config.yaml
n_layer: 15
d_mlp: 448
vocab_size: 4096
norm: "rmsnorm"
norm_place: "pre"
norm_eps: 1e-05
positions: "rope"
rope_fraction: 1.0
attn_scale: 0.177
bias: "qkv"
parallel_block: false
grad_clip: 1.0
decay_shape: "sqrt"
MLP neurons of a small language model. Each row is named by its layer, matrix (gate and up: input weights) and neuron, and shows model dimensions 0-127. Each number is 200 + 30 x the weight over its row's rms, rounded and kept within 0 to 999. A neuron's up and down rows have the sign that makes its largest values positive.
After each neuron's rows, "fires in" lists the words (lower case) most often at its 100 highest values on Wikipedia text that the model never trained on; "fires on" lists the tokens most often at its 100 highest values on Wikipedia text that the model never trained on.

L7.gate246,249,205,230,192,187,226,193,231,201,229,176,201,211,214,181,234,147,153,243,191,168,221,227,283,200,236,203,228,218,225,197,144,192,183,168,213,243,162,195,184,196,215,168,207,162,172,198,225,223,166,251,189,218,151,197,244,206,194,175,241,168,115,222,231,178,208,202,172,194,150,228,215,285,191,183,149,182,182,174,164,222,214,204,225,232,217,185,172,240,128,232,169,224,207,198,150,206,203,208,205,154,180,183,202,223,265,181,175,200,223,216,204,191,227,226,152,181,248,215,207,204,191,208,179,195,211,170,254
L7.up246,205,226,200,175,207,200,197,242,217,221,174,204,237,148,236,204,222,210,168,229,186,190,214,247,184,122,230,230,197,194,186,174,177,275,224,200,227,216,205,196,204,213,169,213,192,220,228,206,203,183,248,203,219,204,223,226,182,154,254,170,198,171,221,215,159,256,183,142,191,146,217,199,202,199,199,182,183,182,196,206,237,203,143,241,245,191,187,184,240,170,173,206,208,228,206,208,184,251,208,227,210,172,218,168,224,192,189,193,225,228,223,264,150,225,178,170,201,237,172,209,165,263,184,152,205,214,217,166
fires in: "one", "same", "largest"
fires on: " one", "ic", " same", "ar", "in", " largest"

L2.gate286,192,207,202,198,158,188,206,134,238,208,244,173,193,232,247,207,193,217,119,156,161,180,211,258,192,175,253,237,226,180,200,178,215,166,141,199,221,208,191,235,200,192,218,192,146,236,247,235,223,243,204,222,180,193,229,198,226,155,243,157,160,168,217,208,294,192,190,222,190,211,219,240,202,220,233,246,217,158,159,205,187,207,226,185,190,200,169,248,157,161,242,157,212,222,207,202,245,193,206,236,196,194,211,166,186,168,148,207,206,145,218,227,165,166,151,199,173,227,168,221,179,235,180,186,191,253,206,209
L2.up286,216,199,202,184,164,196,233,230,223,216,198,230,184,186,176,183,203,184,197,194,199,209,196,234,229,170,203,183,208,127,226,185,219,173,188,242,202,197,196,207,169,224,209,193,184,187,151,184,163,215,203,240,144,160,216,163,247,171,254,124,175,171,221,180,225,203,181,202,143,239,180,181,238,215,182,229,240,245,237,230,192,157,157,176,240,196,201,258,242,193,239,159,192,260,256,197,272,207,167,184,138,227,237,219,171,185,137,233,168,242,204,194,191,173,197,248,206,219,191,217,207,245,180,172,169,184,186,220
fires in: "in"
fires on: " in ", "e", "on"

L3.gate247,182,185,177,225,179,182,213,156,226,180,204,245,211,243,240,219,165,204,204,178,207,160,163,187,226,194,212,160,147,168,252,143,220,195,210,206,166,239,210,216,208,195,232,167,191,179,232,154,151,187,195,235,202,206,150,201,205,179,236,178,232,202,214,187,173,178,223,193,169,170,184,216,171,220,185,176,238,206,178,219,172,224,230,184,203,240,194,212,183,223,220,195,198,217,200,205,268,164,220,163,183,194,215,211,142,175,207,162,232,169,195,224,162,195,186,241,245,183,280,226,182,232,242,246,160,304,178,217
L3.up247,191,191,159,207,193,222,185,191,243,190,227,264,168,223,230,245,189,170,144,213,142,177,231,230,213,183,188,178,191,196,228,230,201,147,220,176,178,238,265,207,254,188,267,189,187,220,198,232,180,177,221,240,170,222,176,194,200,198,227,185,159,193,178,167,215,229,186,174,172,236,189,204,204,210,238,191,164,198,202,251,177,158,205,217,181,161,245,247,162,237,184,206,191,201,240,192,225,167,195,175,162,165,145,183,160,176,259,254,162,193,234,208,110,207,148,179,182,222,251,229,199,152,235,213,235,187,187,180
fires in: "in"
fires on: " in ", "ed"

L3.gate107,230,187,186,195,244,214,203,219,160,225,187,207,215,136,142,256,207,155,179,175,173,177,227,152,156,146,219,162,189,220,159,220,257,171,185,202,196,167,192,217,195,165,192,164,183,228,184,182,183,156,187,211,205,228,203,212,212,209,202,168,184,183,197,222,216,205,156,196,163,240,192,193,190,248,220,163,171,121,206,210,212,217,236,139,212,231,225,255,188,247,156,238,154,166,228,181,222,220,197,263,198,173,213,202,232,170,203,223,225,188,228,200,211,133,220,208,233,163,202,205,216,177,206,203,191,238,223,192
L3.up107,177,230,203,183,205,202,228,228,205,162,169,206,208,232,197,216,221,289,155,224,203,229,214,187,159,237,171,183,193,220,174,195,204,224,140,227,170,198,235,179,239,252,195,157,200,222,233,228,124,220,222,203,185,223,197,192,197,180,226,193,220,223,204,204,139,202,228,222,220,189,219,216,155,209,221,222,212,187,135,175,219,215,192,212,206,173,172,282,228,226,232,219,236,201,212,157,222,191,229,172,233,211,167,244,109,204,208,216,188,146,208,200,215,202,187,154,145,246,164,125,188,205,194,157,184,152,268,224
fires in: "team", "military", "aircraft", "services", "production", "teams"
fires on: " Team", "ilitary", "act", "craft", "ivers", " services"

L3.gate130,212,197,198,206,196,209,207,172,246,176,240,165,209,190,239,232,202,195,177,166,192,158,206,218,183,188,216,213,170,135,213,151,197,237,203,219,169,227,167,204,176,206,247,183,253,211,226,204,177,194,265,185,195,206,201,224,219,157,174,192,205,184,227,224,193,210,215,177,144,180,158,196,225,194,211,172,204,172,212,164,149,217,232,234,176,181,167,224,203,172,258,235,217,192,236,179,210,219,224,197,214,135,201,168,186,172,218,137,229,182,184,258,213,208,236,199,146,198,237,210,218,156,204,187,246,266,215,210
L3.up130,184,174,226,251,154,189,180,237,147,188,222,167,187,214,127,229,244,165,235,176,160,187,262,215,204,196,179,149,213,184,201,211,212,181,148,161,201,192,196,198,202,205,218,174,216,213,245,196,192,197,214,268,179,177,136,147,219,231,201,246,174,209,203,237,218,196,218,206,177,161,167,168,232,210,186,163,212,203,219,190,212,192,186,227,219,163,201,250,176,225,170,245,169,159,190,161,223,227,161,172,219,192,180,221,156,155,247,172,211,207,211,141,141,252,175,254,184,241,225,208,159,224,207,251,219,209,192,193
fires in: "may", "december", "august", "september", "june", "april"
fires on: " May ", " December ", " August ", " September ", " June ", " de"

L2.gate154,171,205,201,212,204,231,236,168,201,187,203,171,213,196,221,197,190,239,181,138,190,234,230,218,185,228,219,207,150,188,224,199,255,215,253,186,210,190,176,197,182,186,201,261,194,225,205,165,208,168,236,213,220,223,188,185,244,208,174,236,178,142,198,205,140,192,190,239,176,217,190,223,196,200,190,170,195,216,254,219,225,177,269,254,215,170,215,195,174,187,187,214,246,241,239,154,189,219,254,211,174,215,188,135,178,153,234,137,178,205,226,195,187,177,134,144,160,214,198,232,251,194,186,189,222,229,210,243
L2.up154,297,179,209,184,214,234,226,195,213,192,184,242,162,213,161,199,201,176,210,239,232,131,232,225,191,217,162,221,165,215,153,167,179,153,195,166,182,160,228,231,245,208,204,241,218,224,207,213,229,182,184,184,214,205,173,208,180,186,214,217,180,236,231,173,192,211,134,216,199,195,220,207,176,239,200,208,192,235,262,237,211,158,147,194,171,217,196,223,230,160,205,265,215,176,167,234,214,241,218,200,227,221,224,210,121,272,213,168,227,204,243,150,194,223,204,178,211,165,185,192,224,224,196,224,208,212,187,215
fires in: "it", "them", "self", "items", "there"
fires on: " it", " them", "ount", "elf", " there"

L12.gate6,224,225,175,192,158,208,251,174,173,162,233,179,199,214,185,218,190,211,217,187,185,161,272,228,202,182,211,225,155,186,241,200,227,148,179,135,229,184,147,247,222,171,148,233,270,203,236,182,187,180,207,214,167,147,180,225,207,166,200,179,218,160,212,179,160,248,207,223,197,213,161,206,237,205,204,188,236,184,210,173,195,207,243,126,231,212,204,212,193,222,199,201,193,210,227,203,200,215,230,191,184,233,175,180,223,109,185,168,222,211,187,199,221,162,186,163,131,141,225,125,175,204,196,208,171,187,286,233
L12.up6,276,255,182,225,195,190,206,168,228,203,226,205,190,216,218,182,199,164,247,198,206,193,112,181,217,207,227,231,204,189,217,176,211,216,271,200,182,193,160,160,170,196,212,195,174,223,184,201,159,142,209,205,237,216,196,210,240,204,225,179,233,223,158,232,159,216,275,158,197,189,161,182,227,199,207,165,192,210,199,168,191,161,183,259,189,169,254,165,216,214,213,181,201,202,211,222,212,219,195,186,156,201,194,249,149,230,267,185,193,212,209,135,201,190,189,181,225,163,208,150,118,216,233,243,245,234,171,217
fires in: "may", "january", "april", "june", "july", "august"
fires on: " May ", " January ", " April ", " June ", " July ", " August "

L4.gate375,176,185,192,246,207,224,220,210,190,168,210,172,209,245,200,220,204,220,168,177,250,192,195,158,260,211,227,178,196,176,180,171,230,164,198,191,183,268,183,180,211,221,208,229,229,183,201,93,166,217,196,216,191,191,224,180,192,295,197,239,183,188,229,187,224,185,185,222,124,223,226,192,203,187,210,230,206,239,183,222,206,199,175,228,172,231,146,214,177,222,183,174,245,203,242,179,243,173,200,172,179,165,210,145,146,182,229,201,194,203,153,188,241,226,197,185,212,188,260,215,201,265,222,225,245,161,188,191
L4.up375,246,237,185,263,220,200,223,215,191,229,214,204,202,140,196,181,276,232,242,171,180,184,155,168,177,236,155,206,184,189,142,135,185,186,217,233,166,209,214,194,217,194,153,198,184,220,199,187,254,201,203,206,239,209,235,216,150,227,154,200,212,184,214,195,213,217,161,199,196,263,182,186,186,233,229,210,193,172,157,248,230,229,202,245,174,292,155,248,194,220,203,225,196,211,217,152,193,191,225,196,122,215,245,153,197,239,210,189,203,203,206,212,151,213,136,258,281,184,232,214,210,214,206,250,200,211,187,197
fires in: "for", "rangers", "van", "killed", "knocked"
fires on: " for", "ed", "ou", "ang", "an"

L12.gate24,233,222,186,218,188,219,159,225,196,220,173,209,192,224,200,176,150,157,161,211,189,178,186,211,163,198,185,192,238,160,159,185,214,207,204,195,232,225,198,153,198,162,204,207,194,161,198,200,187,195,222,190,234,201,221,193,153,205,180,152,182,181,201,204,218,194,193,154,210,229,205,279,246,132,160,227,198,250,200,203,154,207,233,168,230,195,189,220,183,168,216,231,237,159,245,199,183,265,217,161,176,207,238,185,248,195,210,183,206,219,235,183,230,213,278,168,227,207,219,200,275,263,235,225,231,245,246,170
L12.up24,233,213,222,263,147,243,149,167,258,189,198,212,264,196,165,182,177,220,221,240,189,234,174,202,198,176,192,192,209,232,214,199,216,228,227,187,235,197,244,157,218,182,123,224,198,228,201,210,164,166,194,216,190,201,219,271,156,204,251,235,146,201,216,155,239,215,203,191,213,186,212,216,201,265,224,194,217,215,198,229,223,204,202,188,214,206,188,183,235,201,183,162,257,168,262,253,182,143,190,247,164,181,181,174,257,184,162,198,134,204,224,198,263,200,232,191,213,181,230,249,250,188,224,148,221,167,202,186
fires in: "and", "or", "the"
fires on: " and", " or", ", and", " in the"

L10.gate210,182,212,224,250,228,197,196,213,203,210,248,270,244,156,245,194,227,195,204,169,194,185,194,195,194,202,228,206,188,210,222,220,170,237,188,188,151,242,215,160,171,158,214,234,226,173,165,145,234,236,199,253,239,177,181,202,181,204,191,145,170,156,175,193,189,252,189,172,225,190,194,176,203,215,233,247,218,233,159,217,175,213,201,161,224,210,231,195,173,208,139,163,220,178,233,180,252,214,234,205,134,188,210,213,222,169,190,207,253,216,217,176,187,220,180,181,220,274,232,146,210,238,171,152,169,173,172,191
L10.up210,220,248,197,165,181,224,230,283,222,246,213,236,206,191,242,223,208,198,192,212,184,187,215,156,214,209,204,165,169,233,257,227,196,137,252,187,226,235,205,196,216,216,185,267,126,207,162,167,186,217,175,161,181,191,171,225,205,210,196,184,242,176,165,201,165,203,225,243,148,198,194,211,218,180,179,206,175,225,155,215,222,179,213,156,167,201,203,174,221,139,159,175,152,237,180,219,244,204,214,212,237,264,203,233,140,151,260,210,176,203,196,157,177,127,134,186,249,230,179,150,236,181,202,204,201,197,206,204
fires in: "to", "while", "might", "exempt", "operational"
fires on: " to", " Wh", "ed to", "per", "ver", "pt"

L10.gate361,171,234,237,205,206,242,213,197,252,181,234,172,187,188,177,181,191,206,143,206,198,211,259,188,173,173,254,230,184,177,207,152,173,151,195,159,157,182,202,176,150,187,196,210,237,187,185,232,153,143,205,242,243,183,201,185,214,201,278,200,128,144,184,159,253,213,204,211,199,204,182,272,199,153,213,156,166,149,225,216,213,201,224,202,199,166,213,179,182,201,171,167,145,172,245,165,200,222,223,169,228,220,180,160,214,200,177,220,206,227,264,225,203,215,210,214,200,218,205,193,167,208,174,201,213,201,183,204
L10.up361,232,160,235,239,172,268,220,220,189,208,185,211,196,200,188,204,194,251,194,219,234,245,219,168,174,217,238,178,171,190,182,181,194,185,210,176,157,249,221,174,207,190,176,175,193,203,205,244,241,221,238,251,207,224,195,186,197,238,183,259,204,180,196,167,188,151,169,186,146,225,184,198,224,186,190,231,213,228,207,228,192,166,157,168,234,202,221,225,244,189,191,188,230,199,256,191,153,175,186,187,189,163,206,184,170,214,214,175,175,241,214,229,267,227,233,179,217,211,167,146,252,138,217,127,248,244,235,205
fires in: "and", "with", "as", "particularly", "especially", "including"
fires on: " and", ", and", "arly", "ially", "ing and"